Weights of a small GPT-style language model, trained from scratch on English Wikipedia.
Size: 11 layers, width 256, vocabulary 2048, 6.66M parameters.
Architecture: RMSNorm after each block, biases on query, key and value, untied embeddings.
Training: 421M tokens, 6423 steps.
MLP neurons of a small language model. Each row is named by its layer, matrix (gate and up: input weights) and neuron, and shows model dimensions 144-239. Each number is 500 + 50 x the weight over its row's rms, rounded and kept within 0 to 999. Numbers have three digits each. A neuron's up and down rows have the sign that makes its largest values positive.
After each neuron's rows, "fires after" lists the tokens most often just before its 100 highest values on Wikipedia text that the model never trained on.

L5.gate287:486454510442539561495534528498512511498554559461539490504506482563541555577428574484521476565476476540501482502441503535495529556426516548415467466469473479503489525512480514527491412481510587460438554477477458615531543532483469405520515520540454500528519421430513599349592505525506439541
L5.up287:539488558483484501536538526595412524519555506513539462504491454468466518530509593521530513427572631567563503482529472503539514464536532502443583505426396456451485430474518482545455440510483501535496548535499459581495484546493477490446515505476500516611486394361530525396531519643486471474
fires after: " (", "20", " ", "(", "–"

L3.gate27:432395483484465495511568625429484489421427498485454551434528475489479527527556491538462532606510604552477474480513388530526530477482465466521536514402478490426596502618541500405580515529460567575459559579506487508580481488473611342583563467492373446438544423424549521530493415500504474498
L3.up27:430476486518445552468487568451553487515460566439396466458565474522447472450521490558525514520521505516527545518532419523533523393491425506511505465501475511496540411565513435417589484500442490511547528573584508503528464448495561495575466510480448460516532479469466407512525374511497565470
fires after: " |\n", " R", " |\n\n", "{", "-"

L7.gate283:508512508505446474511494556498513570485470449462561546439480472516491528529391565486460477453463511501480534527457512444424516578427388571502455503467563478442457411532530441451472538564505432516480539496515549510561565552520519431485484491550409501556438422503594467485499523484526550491
L7.up283:538520504466466489388418488546551511523509442375546529430435436518473552488416500563464494419442494536532441506455446512494447477473559468540454428520507550532417410417514457475542587455531378535530476475521565485483537501453493392515456530466395544542402506553509501495549565491516474480
fires after: " ", " (", " se"

L2.gate124:471517525491595524554453533396469540501434463485477444518493500521535537467516557513557493502471480525551463435542577380459504559523411462435476606492442523480433536553575428395532545499458535590558461521495442607553409581505573499596487498508481479427555630406517479490484492529526551563
L2.up124:500538457340555481524515440430496539500469463502542492485538547463533423509580544439495498516510594488417454471575609567506504543503482481439496514476418426535524515570551589398466541384471392501521443454501408591588472575433542471541484465539429429492459561513583497475533527521527551473
fires after: "T", " D", " s", ")", " d", "D"

L5.gate17:389451433462512592544526525529427575512546471439432620531480540488507413491389486500559452488344482468451513456441485581507431522530476516462491534558482460464503508514550510502515501562478561520426583442529514541418474510470436490507421458474520579459584474511483631518431537459451559485
L5.up17:512475531440501446429569511550549568454438505472546365497455458540482532493538492545514505503422466552478482463465417444517500521528440423459413493489501574482576486501510436487483523501477448543493600435510438607532467560589538524578459546519565514533534505390563481449561524424572476485
fires after: ".", "19", "′"

L3.gate112:516481564418495400542496547526502457463485564507426526536473495576500514425531539583516461548571469489403524482489530466460493410455498578458568503432539460485515440511517542476472516541460503465418503550503530539518484607432527487482455529517447455514533475435497497417525530499598469437
L3.up112:415525557498608418506516504594468449406513523467573492452583569397438570444520487528460426410456446456456504527416568593485512537512546409578446575379487538499450579592519478468565551504447538451428513530497478516528502506509577492481537482502503508481543465489541432467485416593468428547
fires after: " R", " J", " V", "it", " Al", "ac"

L3.gate165:547549492456469485583575588491505617560418504423506496640536577508471492563476444555492527585422516472466507510412513531561522353559545472531592540576489487590453519545394461543527527555578457511451552663527504520519577490540533488571513527540494546496631457466519570441520497472453556349
L3.up165:626519480546513477517555465405449521463550478470473488515469379612543403539494537557500524558533516484421446564438482394561468588501543435517578503525485604556554523512482375520457490550489529484492555549515510580569503516521426488397447482484499478506584430575475512444533492426580538518
fires after: ",", ":", "G", " cap"

L2.gate31:399510532449541431392510512602479587508396512426508541399439467500500484557435537540442510512566511560508522527485422595550527517487475473517521537491514532449425499549615541548503606511455411543482511556539502444525477480435461430483460525468452424474401551428528502514528511566484491524
L2.up31:563497429512508500461531452467431483567473469542475523460580406497472539449424533517559561508596491537461529502509528508542513533583466459556565534575535504468435458427503507480577495441386433469455494676423551497460420514556498564457519441514534469433419476520576534477497510500450509493
fires after: "T", " t", "E", "I", "D", " sy"

L5.gate285:434478513582505482554449563416558526503484547461525512502503547515398569555617452428466427559446504494495477544471525566491530454479477544422532538511468493483547490507481628613551528526519474494518500462539492495490488496554422496450504545501540533505535478466535548511519499474544558533
L5.up285:540609363498487544476469493552504548506486633540460459600530494525516539511413541544503463565407555571519529479430516441477396530487520546534485506567542477517551425523458628513419594475507529482513470509477508446553510399401450508497516515547422410438488526551437421531469511435446585576
fires after: " ", "19", "18", "21", "15", "17"

L5.gate159:512412462430484524516562450494525524500435507456478540416434474456516431522500493493487518489443563495521458482436510502500485491563489485469509605451463520437443426542493516488496540549523615471433473578455417500523537568504569487474478478561485531459570451546496521489473533541465541472
L5.up159:616577454602427483467499496482463544556473507570525529471548475452571535443525529541517368468470454569446477508516552421487469484489494539440378523491474535477531537444487520561511587575495540520542527482483491540439513628496538566545472449462575498585452581516494505492504451457432569453
fires after: ".", " .", " Mc"

L3.gate210:493562471514471539493544551551514454550563617545619553523501432444457538514376534575463526539457431560574520500470525541504543430477508485535424570451557500450421411507503507463507418418496642502523467439486417529486611426419427520469464425517506545448504407487484479382484563503492597497
L3.up210:488498578563474474644520545451476476489531522540552480563467477441457542552404499405515507587447428504482452527465551499559480542531495453542420528513535565513551455519437415575484476466522587485511535459459498529494487425504485467528499459517515450520460466504491462444629538566441487558
fires after: "20", "19", "18"

L3.gate181:441510408536526536402452548520448587571514396504487518507542456467524524541480424553496526586485520476600427533453527442528443534395450537505583540473514483427539614534607532571565479420602546447547539519484493506488492485440434575480498481431490495540575537500571503409489473499483551528
L3.up181:552570487424514451436552543555453485546532385574537517479453439481435481425569529472566461450575534484566569526447559539533500503526481554616382441461501409553460435484491584483529481542480438549490457551540504494511426496518521522455469500548480487543418549465451565567525612552437547460
fires after: "20", "19", "18"

L3.gate74:526454494553504510386514582527492588512414465401490606489352500437545518481532545527534513508526549566527506524502479515481614492440558644484477479475446505462605463550550520517441446539466474553478503564457456537580571505538514433463452493433487514436620492561570517479490488419548537495
L3.up74:460405539504543540482516499466597479464460469415519497511457562602523520518427462541496511415518446488497511477487506523501557446474517519606517493538524488391574469516433520527437517508540506535599506592523523451527499555512499469492516498479562567493572508453482487527530509400510565426
fires after: " ", " re", "|---|---|---|---", "°", " pr", "19"

L5.gate273:444527489458529499522464451517558478473473537371544460435609461596521433494510467491553474499434464481523524516420554449536482518478525421556438519479510542493397467568479490478531471536497476624522535517427531392540482529462459427405492519533508553547523559513493494549519513518406512486
L5.up273:471541534515471449429439455613540515459568572518476460557547499531471412498561425506529550515359490501530466477376526463493449437487534468576487473592512525456543503564567543525489464469454597516532532511489542531515494382413522456411518528485579477514462627467521460434481525440636454588
fires after: "20", "19", "18", "th"

L2.gate70:490484382448457572533548492545539607462533351514447467421470443512439423497478516508516577543511512559436578501563507490462557476484478485378551543548478617527524490459479562559442389520490513515473493517495506581474594484509436442515522419427566539447536459527569487463543616428549503572
L2.up70:477478494440448508513481541591427529534465500481419450502501520470420576562595522443488640509455434507625385482499478468402440630486509571489549560513456496539483446484476514560514506589514579580435488460420606564431446590492502533406421452501517490544576526492502422501511569460509465493
fires after: " ", " ."

L5.gate169:548511452528528510484526611460502455522443506397498433457447507487366510553562616448465473612435500480499519523497550578470515443457496509461458484478412511538437501466527512387598416441463556481390572523448513559465511521487451425511540452483455535563546496444504585487541478540489587504
L5.up169:521516422450497464568470480402564528524501450553431428510430384451555430462454505457470480583472371469509472575487555546448467472486470528463524489528504482541525502458527550463463364426559502518466459502435547512463498470494465491538529427443501545560464479425538558460510521443472558597
fires after: " ", " ."

L7.gate301:492431471503535531524493540446551530538446441471450530432466509489478425504458598502419470528435483513485586436568521504423460538476496394425433510523496517449465498410498526589483438532514535523453581476464498528500550549539459529449536483468552584588612571502525509438565566459433503494
L7.up301:505528462447461501499511406456504509535504508476521510492484463544539454466534512431511536396462442468521540431510498456470434537568480496533487470509479505456509521459540556495547423561509523511468513512499504532497520601529501527480518491467464543593551526461466542396483510514408543477
fires after: ".", " .", " "

L2.gate25:456543550519581538447451559625455559504563456535574581540546529511569471457456457491583492493586565535472568516540542471493489507546402496525530451563512525448545534525473353490595525486515515386546446441548522554441507442457518521504517477550540546492484551568490484554427562521488537502
L2.up25:523502535485590524598547407454511375459515562461490663495542452531529513499490472568481499541416481506433396405512467492517424438470510470548354457548509564496530568560560472526527470437533469486432496438530537494526457488560521595423513518501512576595482601560534498471499508557426602492
fires after: "\"", "19", ")", "18", "ar"

L7.gate103:585470510404537529471478639531462547545500470482577484542478514639430548488489473514442480627459535555443502469485506540463529511373403580514528611471484502476440491547506444581467469435448468474507527555529484479529447484598585546522605416526502458458519452527509452506532486526507545445
L7.up103:519510487446475563532461570597481614551463480508493507469472440567445550562458510472529440595493536643582515574499481563481523504473508526526572516492485531457500506565542467543443487443446527555522540516528568574616502466548516502494485383508490531450445461539597495395574525466481523482
fires after: " ", "I", " P", "′", " D"

L2.gate76:576489483396464509528480562543507530474509514487514612503538529436500508524551530516494540492517578649504385582543483602514598535476485482554523506612508477473461454519484434496575541570482516512540536489539440574439556496516506670455504469533484563527486473459418518495436578421618588545
L2.up76:482474470469485528501435547474521490440532450428516571526563502436554517370427560461518496533483563508478443555527574471537391499509461402573391501586543536499469518510543485488515560498520543481563547465539441585425604504497547521504487483550504601538495466414409493518424498502521521496
fires after: "20", ",", "el", " writ", " October"

L7.gate85:462388538492562447486570481465541565541439467511557540455489595411481492508418519470468485625529518432529503519430475570441464542456545477432449473458567533518488429469421534592581513516490440458480570457514541538485482441528389531494521435400554500467515552406475487536492519366475534478
L7.up85:444416483495508533487491488527545490557464469457455469470446486466545491508549522502434410566515483552502493498518491532574498448511501474508428484418511405478507484522532551393517493501599540410499417510507457525593475524500472446475541534522523385559495503473621430635483473478419482540
fires after: ".", " (", " ", "19"

L7.gate31:423502462396507604520487469586581606478493545552578462510584510574472469413549478509559536597486531438541530586495514475473478545498356478514522547421490492412536481545572535550486536550482538512513544488499469529545518469439395574426444493508519486538503578502479493553504457502495537484
L7.up31:460538534520482557450540531609433566455481516504429521495556505439465462547443562550546524448540430460567604450507427555528500459496417406590551547520545538491598433538418434522425572558500463481535453493533502459582564394475513559483459523501532523559506515511528438477394469530382494601
fires after: ",", ".", "20", "8", "D"

L3.gate151:556474439452508552491560526533435499445383438520450487452465420564467599605501555510520635534525545510485500518470460527512518511450574471363518523489509526475431525407512508485491526464490494539556501549487441533575472499454395554537482432496488568467532467507557522462487511446515472483
L3.up151:480481437476491557484508602579534471545482428514404620526438512534520490497494401556430526523483473524551401472478470446490502500455477477434692547463417445488476556456601429469556513507424561520495460499499502525538486520506509394499519412453524550392415504493542502484532450492484514493
fires after: ",", "I", "%", "P", "′", "re"

L5.gate224:470524524456512546528524598566420495551386434522472529602466563577497426515506460513460425513445466582486421447546478530535471481405400571505490516448566502505535570482571485552483452441498475518505528451466467538565554523531510413538466414494550571492482410494534486496496520557497605635
L5.up224:473537487411552462454532521513385577495495616460541483443459583570527431485436481421537535480397499561467570528457476387500526474437566472475489487500527466544502492476450486472565546516499440488493521512497554617580539541671590605526527495463625532496485423534506550563480592471485473438
fires after: ".", ";", " M", " P", " |"

L5.gate251:518450530545466356426605492557577460528485484508387593438459494513453466541516474441548520438504478560549491435480532465480559426436415500444527526531384441488488395580498574391540581579507477524405544435487605494482520462524571540479493535530523478507499499460503542399461565506512452465
L5.up251:515553507522483467410533493538519450515526524420476557455566529482479402527519490479535467502482476501520447394565499626536611532446531392458565506447434483572544513494447555387509525626579568567452537423456557538503538499580490495438436448455464448583514505391475596548446485436611581459
fires after: " R", " W", " V", "field", " M", " Pl"

L2.gate285:475464546479509458464537510398524545548526548466447448569486419543580541494545591594543510514473461444537410461569412522460527488429476531542431420446457422546450398478469522548491554526524525490465559469555495519591574433446427548495481546508486523510548418436496447485419417416571510498
L2.up285:448487577478461508478526517494462421482525620484466459501516461478460496482501524486454626524563515551520496409523502615596431457489521437555489539442475433527536512503549484549505469600532522448559531579585495478505465449552529514442514481499514445635497495528488496544420519527465523466
fires after: " p", " W", " b", " M", " N", " m"

L2.gate308:494453483514437482518542540565435511508449385569433582456535466472508506513578502551493589507536480604515478446517581471459524472533470577522475457497507561536531522498499556475493439454370425512473652559450489518496428497544534410565526417531477463621509520439600442453505489490517469483
L2.up308:507467419492462432481547566555507496512455513607467563550524537541534494423574476461473503591544575558489531435489436522436545497530509559586510364499516598547501524480483573483486477494484384478430543464479485532477391492548545554594539507512520474551475560507589506462512529408531587545
fires after: " |", ";", "'", " J", " Bel"

L7.gate121:460513549502494426366543512499473568438443511488502460503446575581485547498520565520487477562548494497416506482538457500459458518474478455465486474460478546450397466531553493577513476557479457636437593390580496518533564481531483542530570484464533478448523461455452397476573414500471534482
L7.up121:454524514539521526439452508517493470490463463590453415506511561413484560482551619490540555545519485575467499545526494500498511457488559474479530496495473565520531390489451507553548563513535529521445489473537569559565524519535503406563493525566541513465523465577557543401548492448544538445
fires after: ",", ":", ".", " /"

L3.gate75:504402491422508510474524555544368481607537534455558570516519510548449500465480397462464511533529582503524427548446479563500466462483579473520399584441502431523499515524571539530471500575466512431563438611565535513491468477559476507553462470545420580405476549485535539527412477473485560496
L3.up75:490452458490511407551477531453499493634502464514564533558575520544508466498437455528526488588434514447551462473524518460503479462525542514491456501546453516570533554492523563473551508529571552504540488481509471531531499495501521525466547490495502509529588534496502526527388440527470466589
fires after: "19", "20"

L2.gate239:498513572466460553511490526535462529471511442501487492446529458462530475492575564479438440528544510468502507492511549488571512493572461558497414499582508578525560460507569431482506574524433486389473546472534541470528554423424469422364509582517506549547611569488517495558561531576579456474
L2.up239:471542462554394596441521377496553600491502609443519411457470490404464457497485484538480436523424529423491473494542504463526448537494445486421484614536527511450499525538484510437591569486473461465478478412506401521460489381465455548511494600461573487593459508434431476499493487531447488423
fires after: " in", "t", " cont", "n", " World"

L7.gate231:514535483510470526481509549506527485439507483451547521473508432540503558439520486482667490487431466480507522484468542507438445569513422547472517544484600435410395508580541442510504439497477514492526506484541405484468474522546499543472478533544506473506503513428494468514595450504452516429
L7.up231:493502503497397552554462474477534376502577480499516422511516451492503463451520472552593518437540479500568514489550573421478450438528509512478485493479474488438376565535454503573480485474425569453555396539479567492551475657433504474540352509562500448534513558408493478598542489508456601439
fires after: ".", " v", " Mc"

L3.gate315:515509562535466539528485529617460523442515478430445524451478568548537510521388518450522531519495473533558548534522479501522528564517499551512445527509530407473536502529547527443457642501525440495540447491502507424452492528571450485466539474442441516448434400485493594463455506456509518547
L3.up315:497513390477477446376541398576578488502478569543420477489466486544478483498543571546527442448537423439515565531537517489510521519485504443543523547575610384449366556565498444445587527465560551483496435471477541436503578488462564493578521512456602485604501502481513528555443492519448496534
fires after: ".\n\n", "==\n", " =\n\n", " and", " \""

L3.gate229:493433458524529518403565579574570436531447531478490526448480437553514512522471467435524457527487507489521471469516483571475478483520487574561480523596555483535562391542512574518446542514452456418497510613533480530521434465536540515545532407551442581434461516503576481455518430520503483407
L3.up229:561614421453490575523540523547514381520556643456433463427513429443531468510546505446603488498582500471571475469547581485486536589535461543530501477511555500491470473546500508559588442496501505473496498569496434540526503511438583511536467402567467372555477421489494548555489552561458563502
fires after: " L", " S", " T", "ll"

L3.gate216:515452484517571504516565589442477507493422461487508484482542527532564499499495423404529634635435535395484482561435536568520582477523480539503430530501484504485570553529448460513533524614445501523517528457485463551566467506424543501354539519561422506455562549525466575509485467441496497570
L3.up216:518521501550498582502552568631404540599549516464492529495489429393579472445528493545558524571425432575458502481440521507473515518485512525463430485563514518494510468516527433520543527647513623574536509442477572555469479453510521557445387458522502490493545554532521479436644483499500455405
fires after: "19", " ", "20", "–", "18"

L3.gate265:572425506431542531514514542531520493464519549438462524512449517554468512578565531470524588560498471371557498503512495625486559528598506497484567521512438485476529464517507414477609465619562505450517449528533524503573510501335589385550502550503573464487518487542470514481512528490538557510
L3.up265:410501429466472511450523506529545467402515512532472521504541659576416450500497385407497416468510518531441579377620408485452500514460481500509531556411446502386418370501536508536492467513487484491541462496510482463490520495432551493522457500526493531572462432447508551339536493435561560482
fires after: ".\n\n", "ou", " con", " the", " Gu", " |\n\n"

L3.gate185:562438423385435485480516553564414579413451524534493507532371492495502509454442451565495563392520495521545410431483430497492489524604571487467424431524432472479476431473458523421557493484439533451434561495417529586448516537518501518522457456494538502528444489488478499503558550562530459544
L3.up185:578542407514520440437503518580434453528467479581495550559485435479570563475539579560505521534498533509479556494523550484498586475525450536544459503531486563526502477440530498493562547510456584492542440516495555497513488457507491444520547458523515481545519399483598481465519462481539629408
fires after: " ", "–", " Ab", " Go", " L", " H"

L2.gate170:451485463512500488453548516527517551550519557396474493489449451471571537541553479493511600384539524540514459451523449488514418506570443349516412584511561383422551454438602402537507486508510469553488511407482428556578480499524532521511525516492566454558501576563571434515553493515542548458
L2.up170:524509576508566587464447465497555474443572625418516461472406575571480466575613501519505455500479511522418444587463534519544517482484574471423555439490525506450557524450376495474516476442515534423411519514523545555411453457508487459496514469530474511549481479535412475506440522424433436553
fires after: " s", " St", "ters", " S", "aint", " st"

L5.gate233:498427461511547517553497519590380541507467425475483482479456554432548469500540521528481617548429518545434483555523564517514506519438587596482498476483539528479514452480465436593519470478469481499498585494521565484491564512528562483552415537575520565442577469518592515496593514504426567484
L5.up233:549419522513556503505556509464525441445533493519527531503514536472431508561502549517549528535486533439448552473534592512484567593502508444505459551469474513517521473440443545496555520498509482598463487478449517484512454423532463460417398500491545517532558601416471554464497582566432562491
fires after: " (", "19", " ", "er", ")\n", "a"

L2.gate191:470481482525549485492466560473461518524542523445447580505533466476481488534528539559417535465519456548513423501448440514494460523472533471467426435562506389575534442507478535390537478508527439417590536531485448472519563442533487495490562448561519606490453447544504445475549527547521532494
L2.up191:432453519551483562597478571473532537528526501453531481642475438490457450537513509485455545523483516435492451516526456493538538500619463478461534485392538470431462550531593521511544489518459446520450373484496549578563466518507432616513561524577462494465541394529469538570493469588548498470
fires after: "T", " U", "I", ")", "P"

L5.gate182:478503512477532484497541523495457497495464492498546550524534498527409536471440614489391510548522496497570500462480489534377499446510491487464531530551555390404498461437563448599530426508425477513451619514501426441519507567463504507437560496508523524522461435341457497525510510439525531420
L5.up182:473454454493417508560455484445479488545511456513529480435558440455467410429511487534465483424498548432556588498493496589500444479554551505533475464475551539542580501377510452522548504493501449516527588486473523453508452470520512474478497550466529464593498458381436441514614472529566487423
fires after: "–", "-", " in", " ", " a", " L"

L2.gate130:458571504473501489466541460509501442490519507484432467488498465537434523439584496561518552662503390439455495469528562544520510585665385521450539532464414464547545496455527514478555469486563520647445519547546536617470448425529507422437514508524450541412402512522578572471622514520575484535
L2.up130:525497504501508494535509484543563436506491514568538519583470507441403462468437490633392538505533576463457442477530471584548518523408474503406492433579593529451525453393474518477489481469536559561503600487501493502495431510585497507527518564460483510588550535552419475417548604587576489499
fires after: " ", "19", " (", "ed", " ."

L2.gate74:494412523445583487528564486524498402513502368425530477440556491499479477531463536489512478505570486564494443510508452543540579534499544579541496612475510554515435452519424566500559510537587515531424486476558553582507563529507538485542510373433490564467564517578480488523472469553476501491
L2.up74:398506462462526507515514429514549444444520518513492535481517470438513501522462450443583511456522494568509482444572422524559468594389542434558431515473520466586442456493518518544458453497528509520535492507417519499452449419464526501499493511422439525582576454503485491484514574569420513386
fires after: " h", " H", " N", " ch", " l", " L"

L3.gate214:488436431470593471495469653527437527530501413558511486525566449610471490503509446517529512498450469475604543514422379400601527476417486501449519494516524476522436476465424452516461464514512431386508457586485591498411500499478478527489493424523485475455547568494537513500458484491528560421
L3.up214:493466460476570468542479413477584417476479408537438432488538550466407514531512426455574559462437423505582545518507521475514488507457504509512585481499444467534453440490443543526458439484499528505486487513524596483559553521522563493500422473489493466619494507499515481550527524511510552388
fires after: "19", "18", "20", " en", " ch", " Se"

L3.gate190:500495512481489469451447557586464507566426512443534543588511492539510518468569480496555570508553500523542478480491490500416519477482417536544518592469444482419611444519580505443489592530459463523526553526472473515525511518542519553525440474541491607457464480474576473462438515527597529406
L3.up190:567561513478537471503486479534511463511485532446570510506552420537473505459495438576489494546540451509416498553591411508458517453458470558554545455494495500522524397484553559400584523452505475541540491459469476538517448454501506520588494509474537458522470539519475410551581486472548564423
fires after: " ", "|", " sub", " Se", ",", " P"

L7.gate297:510413466383469497519536469474504492442455437563597519442557454522425554541507491475605461532580468494467537490530546422466513383458403452426357451429562517522521459522444493628516467461367531502501556546543452516542529669518540513512496487523551514415486448440528537559527517532543498420
L7.up297:550528487478543452440504498467495463441531489486437616441529471398452454429516542553448520611511503445523533453586546535507624515512449524458568457454457460455542559440449515508526466519447524611467556456526455486529486514497464523477543463431507508531491537489431476456469573601512497426
fires after: " for", " was", ",", " on", " in", " and"

L3.gate193:510536459423446569465541610597427488474464401535476444514507447576499530545595558509520508631488557492471455439508556507549510392447542449527565475502522515532466467495484519571519478521434451493479560560513520534412449466478506419509404512531508507395454515423542519550478525448613479471
L3.up193:531496476472478529554488492481513548476495502546519591520417490462552503450478476509461553606446542615531434493403491489492502465469495463410583472549565502590540467537375523419600447481511606501570531459459588533409498482527475480451557432525545482442449473550512560452495573482536540466
fires after: " ", "19", "–", ":", " se"

L7.gate125:512356440410541509458549548589509505482511405539465472576423469485462437452516523489504467509499467409477475441440516443506549516415572448511507603538525422505396577520504523534479413523584550572512637524490547540431505513528503480520537415443475533517492406495510473400475474508548549479
L7.up125:535495472521559456604470565532511417442418526508510443516450513545509532502455506459456622437491386454496573626520558502484437539379565477513616463512474499511578512468455516496460442462532502472439571496475518549514498550593424480552428481500495654478493486442545568513637550521561583549
fires after: " ", " −", ";", " |"

L7.gate30:509553406532485521418521580476473555485464555538565522551467439503456464510464516500550475434501514478545516520501420452523496471411498530498494562425550497444446477498526526503514593560525450408565477456463488388478423579507508543510505515550498582439572570536535482559496523448490533526
L7.up30:539580508417445530427557474486586613501466458456517447535426468553452566501537422536591500475475560382507624489513479454416441509482418468517518517510524475451447583472474503475458581453569457413527574453475534483377456538427506568487526490575499486514565596507547465531554453582507438515
fires after: ".", ".\n\n", ",", "ec", " T"

L3.gate171:493538540438449465505607540519480533434525607402520501457488463447517493493512550506485458438509465445525461514522478561516485455442493459429546501494482405474538483586581424469526614519557542539521488557524463509534451539441590489484528463623464522577610482443554467554582464498447520493
L3.up171:382502501553541487392561542540526511471511507509538551496455536517485439508432472569451388451534431503518509496567574601494525478480504569507398478502509424528614531490519553543499520452449459555491475504502395479515566504414575524496607519592486568537581497480486565544525547505572471486
fires after: " p", " D", " d", " st", " is", " St"

L3.gate304:486479480470477406465545579540448526493587584557609595562511466489446526542499489507548514475516454563528495408535519489392528516406557481536572513475534545526531431525471462594516470534401500477537607539481486502437571480487516533458516550433505527520413501565469526473579525561519556501
L3.up304:482532459516512413458485528521538549416549445474448469474526603541510492544486506354475570470511505585671444456538541493428475505390537519539428540462554501540463474570499424507460480513455625559548503489467504434515588564468580465495528532446492464598516386432548520504494467515413417539
fires after: "20", "19", " |", " ann"

L7.gate20:559461483499524486480536584464478482523482526571594507551447444553544549513471550542507497455577483593409445564445506461507522382512494528548544419477523541549407506468521414580472526524441440449442533512493498458425504536564485477466501517469522404468492471559437473511468564405432511456
L7.up20:514450435501597416489579547536430531501491520550455477453489454485428518541483565428533511533547526384536416493422409537456523387503595552454504559476550560462435550510506470566541557513427535568497433528469409478521464487588574458486442545476428487501518470479513518484423488365542548444
fires after: " |", "-", " |\n", "|---|---|---|---", " V", ";"

L3.gate273:562488384474528513382514567575490491406537595473411465528528544445418463520433536465604580402402444541531452513543551497518436487423473558507379546458495451386473504512512446504498557545521496541473570449546521481478563520493590515485434532539540479559552498523494534555425469518484514489
L3.up273:562547443477520470511414557536507530416594531535524438460538473466399531500457614467550533480524481483626632531422522440546465526414501621554396517482546590451521532552383464459555496505442514531541496435575486511373519524376393549433478551558531463551472431540492494498423517553449473586
fires after: "19", "20", "18"

L7.gate164:474491410493534531525461520492475512431481427496452483522553506544437494496498605443491540494468467506431444455505432493455501530541539380372454564455409514448548518499555491507503490576563526531428589522486437429503556553469442497532463430507569536566563435391559510439496441450510529490
L7.up164:514483454466629496476445553529441446535463500466477545546512428579504525432470492511498568436486540535394561462482533531496460472541464505411433474509571486505452475448593370525491441473462526461567516578572527493488531466515435542568474446478474475611443550415474435464495457497451567434
fires after: ".", "2", " s", "-"

L2.gate38:560458523396527530516444485505507494550506460488427575473467488471548462564463565474468613544515483463459490593435471380493520514546526547473488477541484510550476450523484535649518447529469558537452501587450491506416572569563427428491465433537477502529521538513530497419474429544519530480
L2.up38:622470453528479516575506505467473495580528513544398522479498491450511538572493494500408527407385499507446514470449575467551470505541569499430486467582446558489540561491486536542568449399520499555513527579478588460506530550521479414433450430467593420587421508521467508416484541528476504548
fires after: ",", " ."

L3.gate195:559436408424584492503418505603490539501433467586517554534426488464399524536543571540492511582518501541527547487508503532408536598545401630469432525565420551473542571505450562580449518470444543575471538659458539444532495511539461465502562446428471528522563465520510512559584569495458479503
L3.up195:509484502595525525540477529475441506600443480475447554560498453448485487418581532497483570608456495478441551480520481468575539469541517489509471492508490529390510496502473462479630503487473504605449560472516476505584459528548518418474575528490517463536556411462501523507496499500495503474
fires after: ",", " .", " d"

L3.gate48:540551509500500476460516529495409525508417568414564558538435553472542525525429547559491553544417562567473491465452492591510490519477509569465518573557540533476517428449522553525498564566552465545468600510477492499509537511496418498418572580464489567477574555506567606475523538453538493516
L3.up48:527522531492537479475528470561476532475532462501553513498407467490537445484576540527566498516580595514541546443546556543464502463514456642490470533523499576517529384491445565439497590450502513554512537546566544456449384533539427418473479561453463520545442491472556485446473518531508536521
fires after: " ", " Ab", "′", "-"

L2.gate68:471517448493559494461482482557414479499534390525389456527486470511487471555470399569487529508576542482533405486414420468451541538466523525466467426460520439490522491392575577577566521547575530501536516493564428478512479603562508468521496480471419431496514492428535495586482373572550532484
L2.up68:599473580558526447524487597544640516500543465424418547476557519453475466458446521536467465631513541477540538394575446528473478505427492556561552526510467467510437485405591553463548515553453498461469463549572454497484470415465433586446408476401481480484523377482489449502505466481518477435
fires after: " R", " C", " H", " W", " h", " c"